config.toml
hidden_size = 192
num_key_value_heads = 2
intermediate_size = 384
vocab_size = 863
hidden_act = "geglu"
norm = "rmsnorm"
norm_place = "peri"
qk_norm = false
attn_scale = 0.125
tie_word_embeddings = true
decay_fraction = 1.0
batch_tokens = [8192, 16384]
doc_mask = true
dataset = "wikipedia_en"
MLP neurons of a small language model. Each row is named by its layer, matrix (gate and up: input weights; down: output weights) and neuron, and shows model dimensions 0-127. Each number is 128 + 32 x the weight over its row's rms, rounded and kept within 0 to 255. Numbers have three digits each. A neuron's up and down rows have the sign that makes its largest values positive.
After each neuron's rows, "fires after" lists the tokens most often just before its 100 highest values on Wikipedia text that the model never trained on.

L8.gate122:129146090106142112188163098131155123132099138078158118131097135150136134073136151125153193116096172198156106120091083162125104186085111128156183137112116160166090151124121172174102123111068146138083092085112086151087174199108064133143185095167144160162102179146104096140085142187182121080132098112152161135129104152186162134185118158129113124112130123097154117134089149139125157132150
L8.up122:080176123077039079107154096129146149106163171110130123140160115115203133131171134154155113108102178162160068147105152129104086102054099141165143120176182143143115112104070142148102138065139146115161095123044110130065135117128167121160111137083158153146132222123205144125099150124122135119090131118108079120142131074087156076106132175181162092185112100122162131076148081131103127120136
L8.down122:110131111128118065113143090137142147096137131162100170124176161081161138119149123158121145166131112106161130140128145117105154091142114129118131073166184132207129105070101150114128157092142125132182074203119120092149095139079200044143077220107106137105098107081184129139091132096097122126097116148041122056118153084145152135106170118182134114210143117083142133158154111147107104121169
fires after: "| ", "- ", "s ", "an ", "as ", "the "

L3.gate119:109139195190161157171084121121139158138156158114161094110083112145063114127105091117137180120123157085110125098150113117166156171124180116084156168155057170159123135159171147183074108098075153167151171109120116098087125147160161110130145128157122153107141104115137141113107098113143057180108100114077112124156162100093143183180114078152181157067134113121102106127139111087096153130111
L3.up119:100155111101111134056153141074154146100161134040058095085130089132201162135100111157073184145125138155182127099136107141177125137138110169108199157116107075124101171133078145141109160122152125094155158150139138128152156141049099122105114128153108100133122059158112157140072105093119072109104132131135147090081133101051114132124132111139150170141130088185124130132118109117153118100087
L3.down119:130108131161112127138111150177112114178083083128078151145165138125067113169121084103147154131126121188048091125134104105129066167192114161157164136130104121096129100156125103102094195157097129134141117120179155077111098106094145160121162107128138107119169140118101160085137060153118116119123124096140116118142119113167120151129129114126088161144222172175184072092166130157096122148087
fires after: "em", "I", "M", "C", "T", "S"

L2.gate90:115121173148097090135121111140128089139179166115146110139131162073109071144187110166097167119098161153168132099196083104102123137147106104155149140142060075169102068094131173152120104113151106143066169127156171112129165166138105164130126087117154127097189146125107163119141125150191065122112146133134129140127074082124141145149085098079089109086086169164076137094174145175105149086162
L2.up90:084104147127114139121093164122151119143200161104092153182187162091171121136161120161074132142096153097125124142137162102111128083147148101179147183112102038132086099114163138127155076094133112105068143146134181079169128079143147136117198155156151110125178135099163133144141126158128124057135156189121096128146132108106120177111070090112151110159132163166129107157151186155139124107176
L2.down90:141099183111135187157132101091157165103152097136059154127182109124122216089102103118182094178118139112108116217094188131173129064168134169182107127103130103156123187131162048146105060116111138100096115099137145084200079132117164121073186163092104086126125086167143113136152111130106169095133126162092137109133174177086133166070127119157131139182143112122119140162069146106123156174084
fires after: "| ", "- ", ". ", "\n\n", "R"

L2.gate268:108054122143134163123136144193121078072091090078119147179181114107100109139063105117120098174076166191150104104099121150202125131143128082182080166125151140178123105116156121108113120141143117107204087057145142141128125075132093160159176118151126067089115092154070144146123094099171162090159115107154135147102123140089141098076137144149160110119193117097140092092086102126111123148135
L2.up268:091155134122139102113119140128193132082106109153131023100070094155168162102127112144067102180133146191151121121052176152096134100139187123110205047116156149134142150172161168138125089148115108136087092126130114101087071067125145099151140126116125148114117128158141170156159089105188145155182114149129129178103173176122135154101106069130157170192118099103086097181160112112112125088117
L2.down268:144074150134084136140108137172066133176132117112145194112175153031054093135123153133120135083120103127091146110198107138079129099110054133102094150113108116145125095133087076144099104175133169151182180074164134137142160176143164170107140136170103119171138146149145132137142105105111140142086141096113182096147112075203092097129109127086107137075146188132156136091132120090127102178041
fires after: "v", "c", "h", "r", "f"

L3.gate29:089058137158140118142113080189102121133122142165161147131151141151120054155121121149150129176156137134144162151155143090143155117168131099166123131134114164124102145139130149129100125167115117133158116112165152180121065111130112180185148119108113055097133130136091117124181139143099132122152146093098152086196092098184212134126117094116131098132134117119110128133069109142144154197124
L3.up29:134148161177165169176125124109206149185166197085119120100149165071148141096120175141131134131138118105136119166140161147081149137138171103084155145167176099157119100194134067097146186126121094139177151158142095105138132144125105114127135147147165114157126141098128095145165165054116193121227161137109125149120109140187164113127096127140153167110137155103104174060123100138101078090100
L3.down29:148135092107048099147129095109062109073086088163104125096154095138106120154178112129162100062103132151082126099088094149117114155144097155156162110095095103086138131147126159168134059119169181097078116107100166112098112152107143173120163110100057138167135132167152154141111132191143118154103118155133169147068123105100105139134089137129118060095138077155115106159070154072161169156113
fires after: "a", "f", "h", "m", "7", "s"

L8.gate198:105170139179179099184141113115126068113086180107113115087067169162124144151147122136103117143139123169144118172162151173105111166101156071180098150123167167099181091125089164160129094113077150142156126149156098188147140141128088139101169121146156048125110068119093117148085174167173125133103083159160079149179119130124107113156125157076119129080112081165120132151104132091144167179154
L8.up198:110104177110099123095079106120077125138085129127134126134130123125144109118158155117111132167110089121165132152110132163124107107147108154130106155209147122190163059118088179113145100105113140120109104145176123148159156137098120098129124113173178087123126087180103106088089108123142073157146118197092053085108177138161091173124140089102162085166117128146113057182077107118096086160032
L8.down198:145167156150125116136116126143109108162095092104103118155207150161175131091118132120126118208128090122179167124080148140174159141099117147140158093166067109132125087107144104120158121154122073139111094151105171106117096131094144038157126176137108124129162124122089161107082213117141129111152173137139124109135145153108068105124082094148152089134103187106110101105115108102158091170109
fires after: "or", "as", "l", "rem", "at"

L9.gate218:096088106161115112138109153144186048171077116143151105089162174186119137153070130121098097133086148122144168075131114122181138174178159111174202153147128087172169118088199174154101114182125072156136168150178102124133117105147116110102123145136155164109151120135063156087135124106116045147139075162089184115137133118104130175119092140092140098062166141134081062110119084135067141152104
L9.up218:079121151197135125117113137149094149177076106094060151119102152170121111119157136170112132168147164131144086076119106060167093155106104164086174116149081141089165112102137116165106122156078130116189182125158102057156107171098126118143055108113159121126128112078156143083124106117160077124150120083132138122084108099111150201155112125084114182159142135130053081134150132147129147151171
L9.down218:103098143182130101175099162127120151115111115138091093117150114166104137098163143142117155091131098078160154135164105144127129134133171136079123072157124136108090099255112129142132140183119146160157149188144110114162057123173100057146088148070122149144128162099083190151136109145157119135134121103171151083122116122137055168115079149141121143112100182186140162149151130130138141184121
fires after: "M", "S", "P", "T", "R", "p"

L2.gate278:050059149133198137092114119197131150165062103091091095094132103202130086065130124119100098138141170107118132112104133108125156154189158105127189075145153175076071105129220086109101137209143157112121103154101145101151144120149119131137129088128143137101198121119122160127090122151137187098161126096145164146128104183082092104100119119124160084103148145098135138117152159121121094138124
L2.up278:158154121156129134205141088080145084087121101133045113085161058081144102186095148119142122085122127139154070142105103088100133105132082128086170125095160208203166131151165160155164114115094108077139065128196113072113104156112141097160106159101201129119171139100150121090156117113131082145109180102137081135116121124118125112153108115107133181110070085144108158129119119130081167124114
L2.down278:086092146162142093085092115210121147171101099152095146136136153190115136092108156158098119146100170143071136095141108126114079114152149103169133082163091124091085115094178123079101158175180115115137146169104127117070155152174097091091122077088133104131133067159083107131133157138147203119126104140163170162160101208067112134095095079118130097101146188137113089103085113104142068159150
fires after: "f", "m", "r", "fic", "sc", "R"

L9.gate365:157132126189085103146151089139120107139151188113129105142119088187128108159128055125114166111151138146104110085135126072066094164084124126118129161132087112109100185119123088159102093125126124164082160132145103151143081151108122153148105084119143115110116111148162157074069175112117017113103195145145089176150187155125164118181098149083115118130107150158072117097080128099083183082137
L9.up365:121197072092094129145126090062171126074123150103105054152141130083152141154157088064134171091173132204132097112083197148091123150151194128147132131198150162086174127141139152178125114135124140208095144163077094164105132167086132132127108123091128177074170148160127165129100090122118071178158131156144126113159117103088126107146150075163150126128112147100103153153132083107163151071146
L9.down365:125164123085112198110134096112126073066122187135061133109148111143120091119117139062128139104112128167118089194142142130072168140151165188152166119073109160051154135174126072102118151109154152168156137143081119162086075152136124177096111101124150120097122196141095099146102158163148147117155138124136109117138138155142105117161116124138051087108134133096141133167162151090175120156119
fires after: "J", "D", "ers", "ap", "d"

L9.gate86:108127141094141130107179131149115163099120199107140072092169145146120109119172111081089191120131109167155098090104134142147183149136134109162133111164131151160184134154171120153122107191147088176042089188099150161109196145124146126162094143170129118135101119123183051131100132106149107153127148107124135139152139106109139087127197125163097112113064175079132098136146155102162072136135
L9.up86:121148127115126095123098126198141095105115140105218154142113190129109133107105121121205140104111153107107162100139084110096058107127136152146093088141149083167120117174076133114130154174100075154143143107192162085127068044162156109107104146112157150155112096089092095109122120141103120106097121107155153146130124136165155102113066143174121159142141169131151104085141132156055134102090
L9.down86:124106097084147127146222084130112128125146120166135107143097134151138157148098164115127085125115101164151134132079155175074134134171082054157180139110121129063078134066132135132121142069154147108146155153046132094069151126108168174136148108107069089090178175122114138131173145103193169123081133103105107070126119102092094104127191106116107142170085109173100161121123091128127137108171
fires after: ", ", "J", "| ", ": ", "H", "S"

L2.gate267:164108171098094105148047082076142123121160161153150099177143149146122087118146193135120086143057136139158081093157121115223126144094121105111122183179113106119151085137112181186164136128159109141093113164136156129124100111161127109143124125118165125071139069081114135068180176122140117103121107079112122114140122109093133132163077182128133067160097126123111098090100180115052100115138
L2.up267:102172142025170077108118079101153200162146185189163050141178152175144147138142160137088077168088124164098098118142125112188134126103101132150087192117133161123149136082063158108124141088142134125095091187112110116128148134131148101100091121139156102055154146065131127140151122119133144117128096109072111094109170060090134179118099109101163132152151083135119098068106145100139112104163
L2.down267:111136093096170120165124068107171171160159166126093111098200122144208162096155101130126124115165138092019128161138107148089137133165175079174145141082099145127109110090062116122124135140060187098137124154097146174116150088048177140181115100151132112109132156110152175141174113113122151123133105140100146112112156117135141173105173089119123177102141101135132134079086110108174116119109
fires after: "- ", "W", " "

L3.gate61:151138149114163147102123068091137147120086113075170133101161131113073165161158100127079135074153163154135085066100109149174074109135136146082102122123156106107109114106125120138177158092127166118122067161098129191121096150086130130154168113212132147095129061121153144127142111083193118092132098107144162106111150112097080167167190129115139164099117119100085078045130101142115078061081
L3.up61:172112120124137104084123082177149136071131163165127127077100103092174091116158089096094083111113095095154100099126132104137095107153132133135158106059165153100116161123098161146116141046165129146112116156140134080106127112088090151089098125177115114152124128097140066151083126074148088148104095135129100156128112113122115156077100129115213160165130133150126101150123081117163112134135
L3.down61:141117140119107154168115118083059104134128113137097101109104169086173097103180159120160085150070158149123128162158127161150154107064171104129142097099119123162107098135161149112110073114091099141158155125112114060138105055144098110108072158126121164142175191094094123100185127147094116185165100125056148125149149154121108156133098141181122067192101171140193176163178055103107104142094
fires after: "c", "are", "C", "r", "l"

L9.gate272:155163159137141112109093162136163085143136173140159160141095142093100161150087089148176147133171133143173187175192098094169165128129143127092096126127156089113077029124196144179118122144050121080110157089182127163128138199129113127145175139162146128127181090155097095059163193145105121107085132166115108123111130195146160128119121155133186116167189110095144051129092157118160111151132
L9.up272:142095119126131149126088129113140137108142144146105085123110111096107101174115103158128100113138135155104141099065170138179172140146141063162159146161217199177187182100142096103126153071138115171083103094109148094104120124193098133141085094130176122147095122094172141072072095099073146098116141171037126113151121112140118101126181101153076134174147133119123081163168116138146136126154
L9.down272:098191144080124090070064121154128150098163113142122194128130107113141152193121112174129128149171074110105095171111110101098170088156115121130058136106090103139154144080140093151132130181128118114125062164147138127114131158111176062079097119133129128085115127158101042106163126122095098194112163088171094130168204092110146161158129084124127114090187150101170195161112177119130161093151
fires after: "the ", "a ", "The ", "s "

L9.gate107:087153136142120109149167137149163135181125154108121133167152153123098126132151100134097110136114167141209140113137121091138117184121174111121126107105131146140177125064182180188112087157109126166136178150147168080103146216131082106122091148197124159132211092121136114083098087099170085137092073134115138090142167107112118159190099170136114172141170129126108087072133133155121156131099
L9.up107:110120098079182102153182088129138148077142126141163124129108098082166108097117176120131139155092182116126102149195178077133137133143139024171102150124170146124089145152175134125070187076099167103131179136067148157156119157156131141163140108133094170119166136167181084136107128154129167123100103181182134145143122123117092034105137153161096139121119137105085129111081105151163104131171
L9.down107:157163090080134070088157040132164141078107094127123138090135067097077172122088180138105109146127102170129130124141146148068135105137096145128075145109147119154152140026106100094139139085108128123147049128113130136154168113100159000109157098172138110106097135186156070119179158125090127133126138169126121199163169121141155075126144106139141131140120133111122110025034138113130121130116
fires after: "the ", "The ", "ian ", "to ", "("

L9.gate178:101164162146182122138080132119153137100125100120126055122129098155159163131109118090063150167149133138108138080094143153077120116130140153149160128151114168207149196090137133154081110132092106145060205129083088175103136155122143144106090120147167220162171105130188128110096100140192188159137175146124094124097151107131225131141134163176122191174105139123139104116097150149114163138095
L9.up178:177147147168135109133109087111138131131111129150130100186158174120080133147190178086141166157122114087155159090086127119046151188102160171162057120156126167171156088144176116107145101119150105104092148166111171095077134200181146083142140128114128155126165173082141111164153118113131076150155202135154117159101095093181164144133080125131169095100039147149163139135129122138062156114118
L9.down178:171050173222129152191107149131097108147126151129124124154141186114075120174173131052194124081117134155118157124063099130152129196148117104148127126138147120126133121143110098130113107130147158131165145105045099126131162129192125157127164171092158087149083145122190107138152140149068123092146106137100136125201072136188120113163159167165138138131140088179128104118160088140128170165177
fires after: "F", "D", "av", "J", "ar", "S"